Part of a small language model's weights: 11.6M parameters.
MLP neurons of a small language model. Each row is named by its layer, matrix (gate and up: input weights; down: output weights) and neuron, and shows model dimensions 80-175. Each number is 500 + 50 x the weight over its row's rms, rounded and kept within 0 to 999. Numbers have three digits each. A neuron's up and down rows have the sign that makes its largest values positive.
After each neuron's rows, "fires before" lists the tokens most often just after its 100 highest values on Wikipedia text that the model never trained on; "fires on" lists the tokens most often at its 100 highest values on Wikipedia text that the model never trained on. A number after a token or word is its count.

L3.gate237:395477417488511566370493508534494483450531465535423393583470542553502473449570552455505597439493480449515466440494523473515503436405554478457493523480407506511564490585436532527539441489475506537419563420551537466523378504505475544394571509533492552476563475498567439557526544502426552438
L3.up237:506517592509533544493560547510596538522527449493543504482517446551524520428503486515501550560518512609454482482455521493497542407507395570524440481540483552441514574561507567484430476440445559489478519472479551421512609367498567490437488505402535446456547541489500521459572481467482508551
L3.down237:466528469530531490478481433423506431540422545529521592436521551464455427543524464473447490469497538544442518520390518497531525557508402525491453609510498506421521442473518572476521490456540498537468506506520506518485534486519476448507421465518491512472517516510490440519534574503504544404
fires before: "\n\n" 30, "\n" 20, " the" 6, "=" 5
fires on: "=" 56, ":" 20, " of" 10, "." 10

L2.gate410:481461539524539452427514553433420483592530443473522517452473474468505471481539406540521541484466539466526533474445493540451449544510495406530457461513506370463545505537507475451460438440523501509391560462554431500507445615465568454472498565433499451525514482538499539454515523512566473478
L2.up410:499445471450543397468457535460508589505523537589490528559543458452434432589429514495496513595550531445605470489468475455515469631551556389621525484546484450556507530488513476499470475509533532504400517382532406449505476542530486577499541521528547490495537521548458463377564537524555477500
L2.down410:577492458514467486445442525471456546497467457533486531500496527507503560525406543486411517430470514483459448583499490481588476573534503571472470481529432500498489425489447482469504523346472462563508541564557498450486500413559482530546469527567348508509493514547477359539487452498510506480
fires before: "s" 72, "t" 11
fires on: "'" 95, "’" 5

L3.gate297:503509487570508517497451378564414422469440523540477463533462498558557429516402515514585593460573571449490585447579493536553426549511561494547495588487492519479485423395468397499490501504497549382507418545497493402454428478470591422554501538518408508449551506515526474509559494544513457552
L3.up297:483480516472483597509485447497469404518492461475498432530494509519558539511491524576579551551427522553447462530435406407412380507504540507506524538455532566597381454535465456444527480439457627476568501561520611488489421529476468533449490522459455541480465534507520484537490497558517500468
L3.down297:590562540464536484456475520509462623428561461512382456489465434528504539530435534606417465500490525493568475580528395441423453430456458530520485563568411430485535461535492559426544503527489451495534439508452420585501422541564519538459498536479516446569493473451493495462485514614522508515
fires before: " |" 23, "00" 14, " (" 13
fires on: ":" 62, "." 19, " /" 13

L14.gate13:571482555498534497516451481399484448483434527481457490575529430382381510436477484471556422467567580522447484558569533538457428433519441486516519522488511515552461468525496473582479506511511497440539457615504542470490554548473547463372544515566500468517563600574534426503421423508580473520
L14.up13:566496511519523369547558452533513585509489527439485458507481489552475520409545572411512497504485509406460526528424503508486387434455474484414452464523454541440548487476537528541532583571515590457434537522549438508481605501531563489484491502493526572417514624539554443483563524552565526500
L14.down13:442509540475497436478549377541588465513526513450456537526523464410489530511528585476569516537497562526565491604541486477510525516398533464475421539523542523496529369506522596436559564609568515489517570612471437519470568449511573481445507474473451475514538495497472499526528547475480501510
fires before: "on" 42, "ve" 10, "gin" 7, "ona" 4, "ce" 4, "ons" 4
fires on: "ti" 52, "si" 15, "uli" 6

L5.gate354:513478603508461467384440525538478601519535379496455469506396385512427449556501463461503515529515514476471576424510446513462503550508475536545575424498492593563443557464421446507476436435459524523436496522487458489587523423528499492500582474547496430576482451586500410506471476394534469552
L5.up354:502555498517448433492536432501467589506501529469479485550404491430447607502556530527461546497488475463471554459449534560408532483499491538448529484465556446507508544427415496617493527575523460587505551543611539597635452525557603489474576484541561521459483466532404433509484371426429528482
L5.down354:565480510495476475596525475409558549465544476526495475505549461472505458433515578446559520467506470429570586421406483515612451545472543507464368545520452423452497488475545525487527539547471487550554491469535529523555466594522545575467557493491482534453435393443413617381498505460529414483
fires before: "\n" 43, " ." 4, " 3" 4
fires on: " |" 88, "|" 10

L3.gate499:543598480495491440453446494438520504530451528548425555581483419466536463582527461471531445434458534435516484552588519506545572552454495504483465503522411441497485543464541517491595535538536412479514479560485417480543547510583537528477572506499443510457474505521572470579489519469448442584
L3.up499:534496464467502509365464471482529551587469581447481471569473466516479524534502623559462511417585600509504559549452513449483585531469578545505420484564499485503481483449530502484580551582391515502548478545504533542557578502650558452489451494554511417468534496561488374544466589546509544533
L3.down499:546464590584453545587450429423538508458471528502472543463504507459510497475549466501540511471514466544490439445509581442530452489476500556571439508528422467492517540603498473469578575527535512423464418514496482593526479443535480574518501511501406484552525535526438430603540489505515584469
fires before: " (" 26, ")" 14, "N" 8, " to" 6, "." 5, " |" 4
fires on: " mi" 16, " million" 16, " mm" 15, "°" 15, "p" 7

L10.gate77:503548452482549475543530528508460529402521490516556462566448464474403500428454504549484521498522485482516503491516406378443496500533461457503573553458462530511457433512524495565485387438585494431483481498485449490536443444557518599401498547480488451542532538593430541452526463542615552553
L10.up77:455578470401487434444512495483492479444491427555494466508565475530458451443489569527415545479547462460550575507516399400541514606533554534443453474598462495506429428491562554466486499427489505439555537485533528481462450500603465472438558514503481526468415443499489453535493462656458470469
L10.down77:450542476540389505502501502490490550501564425569523476454539468460464535503592480494501381520443623521548509554492521459523562434400506474503520487500529500566464387476476481533522605470553527501475456510461463497556440518536502488455571482522442519532504528540456420608481426497506566555
fires before: "s" 37, " to" 20, "d" 4
fires on: "'" 40, " due" 19, ":" 18, "’" 4

L3.gate126:435480470526479469493495466424495542556536452461608563592514402473540498497373440503445429476503475501504418413531446530547473495561490512549466531475600469583430555567530538466551548558487469548447419484378542443548471586451463541471466499499657484452522530536507546489479550428523401571
L3.up126:392555488555455423577516448493447542517527486521459511604535435515541517564490446487450527570442543501562516399568523563543525554561443539514502535480550562531400451516569536471496429466409527505554516512534489393527502510529492422489503475444517482505491599431539541458583408477553561538
L3.down126:427500538486551494558583527504588553551555437479439582520492483470469542533528489486454568527466588531519463470498444435523533486432534544479543493519452486441501453542505515443456502417409533543459574497525539570437603448453489518462528429533535511454491467634586547621522405427534402546
fires before: "=" 69, "-" 7, "|" 7
fires on: "\n\n" 94, ":" 4

L5.gate48:500492500480466508389472490554430472487514478514514503492587485425448418524512492494482483516512469471568479582549442491352545521439531478506553547419543491490526546433567416543482450501554449408495497622534489550446469511469488588504493434558535377501428526499557479504486521512509546514
L5.up48:462519545457453515597537515500638446496576498420552576519424457505498494516519591515542523521567519496537466428540516487519479500583531395478505605508520456506508500485537545513514582463466533328551604401394490490510417527408506504410463473453538427434514489510435506515480542417507558523
L5.down48:525498535499481511504476439491650367456553513411450591543459469579440475533523460538526447490544509516504508526477505484594427490452493415541533594477464501364483505524516495457493469507547499509502498506545530490488484500520561496523426526453440542468473449470486464395487505460544480433
fires before: "-" 20, " the" 16, "=" 15
fires on: " of" 25, "\n" 19, "=" 11, " as" 9, "\n\n" 5

L6.gate114:481572442555513462502496561489544611451523523521487488525510572478528547479446524438523547568546500517484542545541533493557576486421535513452473553498436495601486469574611482409438430609520532538467540559479543561478614501509471527453533439448515412499454412453458609542491419497559457504
L6.up114:514448549518473580464470502541439472513555548437476563424452564478420503516493566548521561485564489459523482565566457438496433380488549455416458531535512441583512547542587587505525456536445486449502487542445445537479478549554566456563474505487517481432439482545489472568583516486579504441
L6.down114:491476462415433477500438511457539487412509396503573547551502455520506508611431451439532472482463429564607468465489577489538563481428459556512488523457478421453487592571479488525520496550504455504517549484469633573443485454605622498466551524427431410557428424436495463469526472470513481507
fires before: " (" 30, "=" 21, ")" 10, " |" 8, " /" 4, "." 4
fires on: "4" 16, "=" 14, "5" 11, "3" 6, "2" 6, " =" 6

L7.gate479:445518428512396501468524518509460518448528593476531498468535567469505468533715441425460492591449472405513555449508453496549442468530521450475570439582432519458454445378537444482527539574510406488524558508501446459459520534490479604472447502589401502512519500428608549480505482499538556477
L7.up479:458450490529458475537538513573496494560558565484535598535545392483446586495492402511477519496597507387532518514561528417467484445441392520450594488513584576396535467470479568498473469590500522465546523593645432563494529441471565473543474517504513469526501508515455484497495515496450408488
L7.down479:528443478523569545511494464498429520487420462524527441424479514468383594512570506506572520525396539465470459496447515505537515479465509400522572386576497489426437559415508512515506447495531540498528514543553457524599554526469500609566472482516488515437534501437422493552515421410522506497
fires before: "-" 47, "\n" 45
fires on: "|" 86, " |" 11

L5.gate225:427500440545519493489499465510516510472534537427554538536492419627453467445435507467525425591637468531451436462589475573536479568488447500474491487432394548542355561436577571448516512550494483515435474548424468491559486542440502425444444593491514498538452499440457432566483456439513505546
L5.up225:593487510474405422512550550480520474487459456485454507501530468524502517439555429417497561548500506606589592529563550533519375517534511412470478521421502541567502490463408524528560520500451520594481546491455495516575528495484513408565489442422405480394533479472450531546568517542560483469
L5.down225:492523377543492529580485625575528468483502447532549512543513430508498461463479449413454491467430555513501456509524501429565520478500542509433524469507511494517411510513580475491577492482407520554471530442451582440492483587512494581455438492556491476547383462531523581493539393614476511545
fires before: "=" 49, "|" 26, "-" 6
fires on: "\n\n" 41, "=" 32, "\n" 25

L5.gate323:509476473475480537503484510449444562488523534420507539509545470378530536417594535522356508479507466482538584551528549438491538412488591511520528525538514538484498491419552529439601518501481568491493557514544404512635567458473525566497595546519563491542501465577532488406486384506587538550
L5.up323:404407473383514552495494519476418549449490584496616501490526534454451479540482456529369459536464587436465483534456473495528450451540500450415572479533557543416494460392525441499519506510464627473434526548597484502470479552454494595365505525428543591475533497461525596491497454416506494467
L5.down323:411491477481486550531468558405472571514613470475497540438404503483495509513599550413457497514387513532541411504535496465567397515590477508460485434525513610507462507474521463481487509460534494514537564488565400557592491455463510591436511486444541472514484468541498588500519574460459455396
fires before: "\n" 48, " —" 7, "  " 6, " 22" 5, " ." 4
fires on: " |" 97

L7.gate302:380603477554566454415495536547517484559451379554450566445521520476390543434520460610494520553509614503490413549456410422468529385552552428451513497537404530471375471490459555481532576533468549543514496565480481567506505515522569514506455524521474481593481537458569465453547491428498511453
L7.up302:475489470448539471568502502544522494474484497591429556558560457475482496497453440519460583623546448493411467541485529452517623457548435498428554539557576493493498569508379607467474444582446543502487534556567550504505565570529498534462529490508545532562436529480383581424543413481564537548
L7.down302:519514435532502504479426482416464567474478526508473434402497497462453523516524604403419539534378510546546494513454582469514486521500481546495383534444510510517512475505497512559470419446558474477501570508428508490549554538439421532457454517399483444538482393491518569472528580519539486409
fires before: "\n" 55, "  " 12, "\n\n" 8, " 1" 7, " Ref" 4
fires on: " |" 70, "|" 28

L8.gate83:448467428478579584560528528496553536518373570498531561540427480485503425474543449563501499533439476525398452535479547472638476489450537472528469495547546563591564560373416489452564450547487476531586436548466541469549461530552454485570562491478488538432435438387519539537497430546531583467
L8.up83:531493415468520383568485539470558463550537446509500625503520525436412458463554471465493508528590479536511558448392511487526577437485523429471517380503414535435548550416509479515406536521521519538471519442554517506537461454560466539547588555511495536546551454481560560493560445458497509503
L8.down83:450556531501575515540432490462459410570443507456358477510446494548422546518504509460439554448450491464556460421544562597491504529458592383491421462545484457472541541431513465535408487556465495477458476470569592567452495496550408454471483489505549512559431493469480556545551456548505490428
fires before: "=" 36, "\n" 35, "\n\n" 22
fires on: "=" 75, " =" 15, " |" 10

L3.gate367:585484504552607364423503479537509454543464533546441487561487455527498513567560509541435569423569482518541568432535487418511543657448443503457455501504462514514503506552462437556597619518501504538481508452472536468472434438485568524464550448507361451487508469525512491510462488472457492481
L3.up367:492468541509442455434541543557487412555498537409567534507498441543540486470514484514493543427509532525514569405464534466500545574504453439513520686528485452566437504563528526546542591537408533540495445553543467543543523555515471491487479524467465515505453559546479504509485504583536432527
L3.down367:568508476552488541531541530414459541500562495484433423474486561429514578546437472518525611364568471490507443532459565426579592480491443532400441490491464513524519467431490456513473508455528525423481468475481537578483476411518520484504564536526446512523501495512500479550533454552462451546
fires before: " (" 29, ")" 14, "^" 7, "." 6, "g" 5, "N" 5
fires on: " m" 34, " km" 15, " mm" 15, " mi" 8, "°" 5, " metres" 4

L5.gate497:546491576536497486473516499387525456649555506521483525478511546417492585473447518550522518477504545498582533474496528491534472496478622544413467533448511512488532550530498520578426499483480558528489564493496527510471605497462485452403506421546453506439533606498553476533544430456477381464
L5.up497:581505435439488542504448549546462471434472494448521498452405516491469557501580529400520480462463535597458560455443436542534475496501510522456543469479521505510522579522479500619481548489617525556453424580523473470456486467504490394465471423519349519482561499591542599491554426439590408370
L5.down497:527514437463493609452501452441466463563467437413501588496549569408449578469429492516569507589583547449472556547604555466538474492399604567474447462533504524564533491446534483569442442537550521521515477577474559469470544525513483405436464496565481446537538484461612501553500516521440455568
fires before: "on" 26, "ography" 8, "bl" 7, "ble" 7, "ona" 6
fires on: "ti" 33, " Bi" 26, " Di" 5, " b" 5